{
  "hidden_size": 832,
  "optimizer": "muon_variant",
  "doc_mask": true
}
MLP neurons of a small language model. Each row is named by its layer, matrix (gate and up: input weights) and neuron, and shows model dimensions 384-575. Each number is 128 + 24 x the weight over its row's rms, rounded and kept within 0 to 255. Numbers have three digits each. A neuron's up and down rows have the sign that makes its largest values positive.
After each neuron's rows, "fires on" lists the tokens most often at its 100 highest values on Wikipedia text that the model never trained on.

L5.gate1375:124117148193108156147135134133140101095133105136115118144122086142127120124114156158103120131149190121118118110111163106141130114126181100112112187142161139158093138151128127134116127130112111133101139133156138132112106117127129131135101156111058118169116116132154111153112141101119153148084131086076096132145117128078123118103177090123159152138130115136123134116127153085150116122115111152099113133124143121142115162135126167163119106142168136123151133128107127110154126149086126140115132180125133134115155086093128183159148122153175088138142154169163117087132094135097109144
L5.up1375:143132163119099150087147136133106126170121114144133140113161142174130118137122168099126103125113103180167132120083084105110111158132103145191139111123106120155103124151150121119082111132084165118103134093137137170133149159136110159163138146114120175141092115154139172134152139167099153140150098077166132116116085155105126120133159156096099143129124121095110147128082167096112143151137138135145139139102106099141117131101162177154077135132125151139192174103123144127137080060091132173118129134098114144126130080093115120114152136155153159114141138120098108156112105138139140118
fires on: "'s", " her", " –", " his"

L5.gate452:111126127153123153094146158107125136141113131143151110168123152116097122120167115111106128142078156142135113134105077134137073146136129178149137139124095149109081106130155118164106099119152128130110109083134128142137086113127153093099163143135143154107123099079153114112131108135201127176163144115092121088063133101086136128118144146124110086153099140092138175169111147104136106119141134143130127099165130089131131094131122159151121123104117162096116137098114115159113149081146089168109140086157125071116158101157132154115111133128158124095144143106139082154110113150111104114
L5.up452:129147145135113142157107099158172151114114113117115116120142089153137159097128183149121121130115149097099139105108132140142133111152110125089102110108136138157114150102119157154124139138144119137124131111132132126135092134095141152146161103122156121111123090101122155158146128094104120102152131131093166117115087140101151158194109116114151129123132140087118105122173169121181146117119108140156150168110177112102120110135124081127110119135119118149147129176136160119185120110137116093146147107118135092103133129194122098139088107135138123127098107131115139079103109114104149152
fires on: " to", " –", " from", "–", " From", "From"

L5.gate1782:096105121121133142126162097104173133135097175126158149153164137152110142162151170136078150157137122102146120168121148120145185149128152084161132131123127155107095119133088107140142102107109123155137150120179135105127166145142129143156148091176153103158128124147103145139096124137140129155149157147132122154143105125117096108108111133192159120150125131105149142101122153169137131132210157092144130161153109083116169127111102155126120113128164124123160156145114119095143163155103072176092109131113132172102117152125092128126123133057121094127123119140133110140114115112111115138
L5.up1782:116144095091127124150129118126149108149122156125139185129148146111111134134133119097134130126113126191127103135169105141111163123115129108135120110157101095105103114118122085149128129120109083126130099108140132133082178139108133121108134106127133155125105143118109124168120107098094169129109131143101105178166099140153136100165176106153140115114162130138087163137132132114105163132142128159128130139140142087132126123109155109130123096140117100127157158152150152095133172103122129127134141155126120167082180135132124139122097110141100137146104118145142115102100148184125108105
fires on: " j", "j", "J", " Hard", " hard", " long"

L5.gate1346:122151156122145120122102160151129172148116145164115124146107132124150127116118091148120077140112151136152122110125129152189144135117137141121122117137139094137106137128092157135102156130110108116161180126096156143118158099177171122127131143151125161149110117126123111105120149151150121128108108116128090133141109137108129104101093129178139115171116142122127119128146113120147116064112106110129120156111111125146113173155107180153128146121151168083123180107116140099161099108087090097093113102161082106103163165129095159161109119114119168120095116102191122142135150135132113117
L5.up1346:122158094126115131155149154134168179129200120120138133109105157151131127120108122119101175100152123129141146130143131107110149130163110163136108100083122146114118059110087123119142142101128181171144065101138144148178117100105104116107137165188099103135163157132135126136132133147156133144126134179092155114149153103143139156114101161105086117131144164176100165136123108145133129160148108171123156107134141138133134149119119124089102117128153117139066157130120116113126131135136155097118170127090166125127099138166122151082085097117153117142177105112139137116110147129169107118
fires on: "C", "-C", "-c", " acc", "c", " rec"

L5.gate573:117102147165163107158177111139120133098145147130129159110159138114104085097138146125103111112085160097110129138153142122168104130142113148126103123121175115097136074149127147146085159145143137158090105116112122113119104124136123099123153111082140109132092119079150124144151163112117107115117129140165102104120102129153128152162117135110137126083136112078095109157157185114127124112116121167145090145123084095169142132115175101141167141125149134138098142118099107169125095153139152097144187148145142145116127101103113192120107100070165106129113158121106135133154113100113165139
L5.up573:146082141144135167128122137149150116152108159150154078138143140165118130125110129132144139130132143155106144166104147127160124129116173104083148148140144157108131094132141070124116163182169119129121158134131148085117087103132169148128148143111153150142135149113140143083160150124158092126121100157106154143149139153112107118151106129085155137105140146167093133162123099061157117119092171156119117163120161121112085167125136109159111074146092105116097110108136087148162120161108131126166130134111120173130138126138169136117117139100124132129073162082139155152086080130112170125
fires on: " to", " of", " his", " –", " at"

L5.gate1349:142111121142149158104179091083112116112132135149125113089131162088132085124102101092125135148120155118134102133094111109118167142119102134103138195117112103140143126137149121154138136186157141145108114162139119113129153120123152171174106118146160153127138145148148115137109160098117103100134111105103130124099102096164108134103131089168161098150128106097132136129124111120137125149128127164121162147141130119110090106130124101095098145100111099118152131119133101155121094113110120128158094161150126150125107152086132104127163116090127138133112125140162132110085152085177131125
L5.up1349:143154142112103159129166164082153100118144130125151163108152152160145097087165148135119111113162156115120114134128110092096122127108126120148126107098100121135133126100136125142144112153121124118081138164106154139138126107120110108087136144120151123140175153155100137158156135103132124159091114170127077138120161148104123136118126119101179128137126153146146184135122141145142126155141125110136118130110125086147096119149102124106160119169108131119107079123102170145126108162118145126107132120089138124110096164109111137117140118124104093142131155123160126143121109157119115142
fires on: "\n\n", " University", ".\n\n", " |\n\n"

L5.gate929:118184082144110154188137148131131128156121138141107101101102125100108095117133130125184106109099124149109120122124160163174117130102094148147105134107132151140121094114125141156080081118143095191101122115105170122125168109110127134131129144075134128115165133106112106154131091107131124147125082090118106108141146106103118125153148169158134124170122104092097120181131145111138172121148110079107141130098117127093137167152109140138111152089132106136139166121171128108119157144117111116120153111132104127167108147147100172127158110131139110188127102138151090123140151113130121158
L5.up929:126154133117151167135140151124062113115105162118140130117097152130170162132147107090154117077130102132127128095143122108116154132166179116139100143105150131156147150131126088143116117141161112147144093143117172124139120133085130179121111092150141134150153139140122150108124089102124160087092119095118106152173116134108126131128150145113147142146144117118088125151139109164167090120137127082146109108085146080119122104199116141078110094165136133151093138123133130121134114151151131131147114118115087162116128153125109134097150142102139114128120139096120140111121112138122118121
fires on: " with", " have", " has", " am", " had", " large"

L5.gate2085:112074129151122137152122119157180137113107166193122126111166166122130085124113069137154127124160108104116100137134105107121139163085120100168118153137130118157172142127126146159148138109053120163141137141093094172131102089152130101134123102104166094115077139142163158136099102154138122121128174131098171138130149111147097104104156131126125113149133112104147130134140105096119109109103144157172169131128173128140111108159106139134068162124105138143099100153115099142102106150138143113123155143144165139120160084105174140111103146143142150134135126135127146123107109100116137162
L5.up2085:141144123166178131154156151157149109155140149135172128147105118169130110137141163121149077093155109138141113122127130153142148094149150147138124151142121079128176118112172133116134122100115112099151138137169145160147130110109135125140095162128157181149102132089116144133143117161098099121078154127102154107142146129149141135095123120127103150109116139151136123117117147135132143114113116126069168147147117143149128099118177183115148128119133147143095132119135133094152119096098139100102064121114116132161097120118156073135124149139117126157129127142114152151085152125147110129
fires on: " in", " has", " have", " that", " of"

L5.gate1350:138142109197147089092118133111132126178116143130130083099147139091116139109132084157097148118128122145161117115140158169120108169107111109113150116130148148106093168099101139058081111164130160121108133144159110118119142122110136126150138182114118139131200124123089130116107157155112069143085124127169105146096122129130122088112113141124115106091088149107134156165169113123101157118155110108126116142101121178123127132132157171125166075106152146075106125159117154175109132143126068078146113114134134116149136162140127156133126100109102106143119128187103092138135156174148153126
L5.up1350:107128159123127131132133160153154134151151148111137127134153137130146118144120119103140151122123142103114095115130114136141142154157175173113100157089146128097144199088116108138136153132132137139155163060128124155123152129144131154182141114118116116148115142113128127099143095123137121103131130126128145167130167149130102167152093115135127161093097087114152095146124140099102135123102142117063126116150147134145108129148075131182126138124145110138151120102142145166137106122102138135130083091104152140093138072140113138153138135155118106139136142147111174168101121106115091149
fires on: "T", " t", "t", " an", "est", "-t"

L5.gate410:162141075160153110154114106143131121128152152136140152140118171123164142151162122079112122133149111126065106150127118172133083083127160140161145128147195151098089139126124123167124090164086142145119089111113122157154149091125152150079137129107103152136078171096104114100128144150098104136119107146103125124130159132140139106083145135135081165119128129165137088139138121137092148103151152114078093113128147099145103108139105126127156093128127104116137114144105096148122129127120114165162155144116119122083152121106098151149129138100152123142116117113125092143126086123116111142
L5.up410:153153144132112159094141117124159121137192125085123158149128106119128155110122112101136120138143129092110133128098151167124118098138138104105110088149142143137091142112135126132152096117138134158138141116109128153093095117141127139124123102119131127146135112157145113125177152147116133131136102117114095092138126123152164123096183129125118138121119154071133107151099122133166156131139107126132112115108143076110132160144148136144165138128165115147146131129118169130109095140120171150081135131136123149116104130103082175129144158108170141153110112161130122109148154141136100114
fires on: " v", "V", " V", "v", "H"

L5.gate1417:114151119141154099140155123158132126092161168133140124135171141155107134103113101095148121164165092119124152159113124139129163156110087089137140123142146121113099123139104132133135132117126161143087149152114184111136106105114142133093128123091106147136091173149141071143186139145091148135069097116109171142147192097136135108099116098097130075171125131146139131142170138114143130125121142091136117134134069084117148121119113109098071091117126101124165149125134159123132161136152158093126114126142127140119109159147157120133145112125144117057083132117071179113129156136150124158
L5.up1417:077119141132092089128145088102100141137107143132112111163156141104102141158099171124128130129108136115109180117120116146158120158105137151142150118103110129153103122192136142108096122141083140168128100156105146128190135132147167100096142136087135115131095144160106132116101106116108155148138095110154112120145120116155136120116120107165145144118111128077141162108090113146111126130110145067140127119149165148108137127157122140133112182159167152111137114158145138170161126154141132100115109106133107124096103136146132141124138125102110141129137108147106119141098119107135091167
fires on: "==\n", "===\n", ":\n\n", ".\n\n", "==\n\n", " ==\n"

L5.gate977:129136152121099119140150149107123115100140132128144141130095132111158145147131133145152119097108110124102138118117138104145097148109108136144106129145162083137130107150097146152090089111137125124124165129141110159142098126133127158112144126145113104144130140134094102132123131136101101174140142097132154128160129144116101168100125170129118122155134110079097123137129114131153130135131142171125147110156195137113143078162087158157115072160110156137185152129109154135139115139139103105101138145114133134140150170139137120167175083119145148140140121168143139128120152130115125109
L5.up977:163175121113183081126133097134146122106092100139093113138096139125124152106092167148130110109095128081115095179172125140132156147119096123153126157125111113103108140162170088122173113108115133155154134121099065141103126090098110136110143131139170089099163103110132125097162097106149149112183135174090118113162114106177183122098131159152140105147128132144147138161115093128150124145087133074172112149156120098118121121148100111133129130148129115128135163096134151163093082132085126143115149136105099138116122124133112099080140144121101145149149120193096146103103096123184124117
fires on: " b", "b", "-b", "ob", "-B", "B"

L5.gate891:114127092151119152162146131139148107134107113123124181084151106170111084103116111134108125122131103127120112129101143111104146112052113149149165150107124124126105123142146116147112120127121138108082137157125131146120156078097092094169146119133124157148129116162141088168109083116129106106102128150116145167128123145101108131125138101110162114115127135150154118112127108142123111135089122089130088140149165131108098133139105135106114125090124161142086093135113101104149125153117146122125127108131121137115154123086126121132121137162139124162133166108158146114088120128167117105
L5.up891:147092081090114126151155134098121139141126162136163137138150107158138111113118165116104102093115117134181116122160138119108071136117103116115144136171146121130099129102098104095131179139098151134109128091151133147125168104088143136143118143144166137125067168122092136143067097104110175139160144175122142112135156130114151157105120140151114130135106122084103145128145186150135102112152106074155148092151126097131133128113127178170114155142139098092111087119165149107187131157126064158109133135134116130158150131187153111141157148136095175131185144141111135120155145122123099142
fires on: " in", " Ch", "Ch", " of", " from", "-Ch"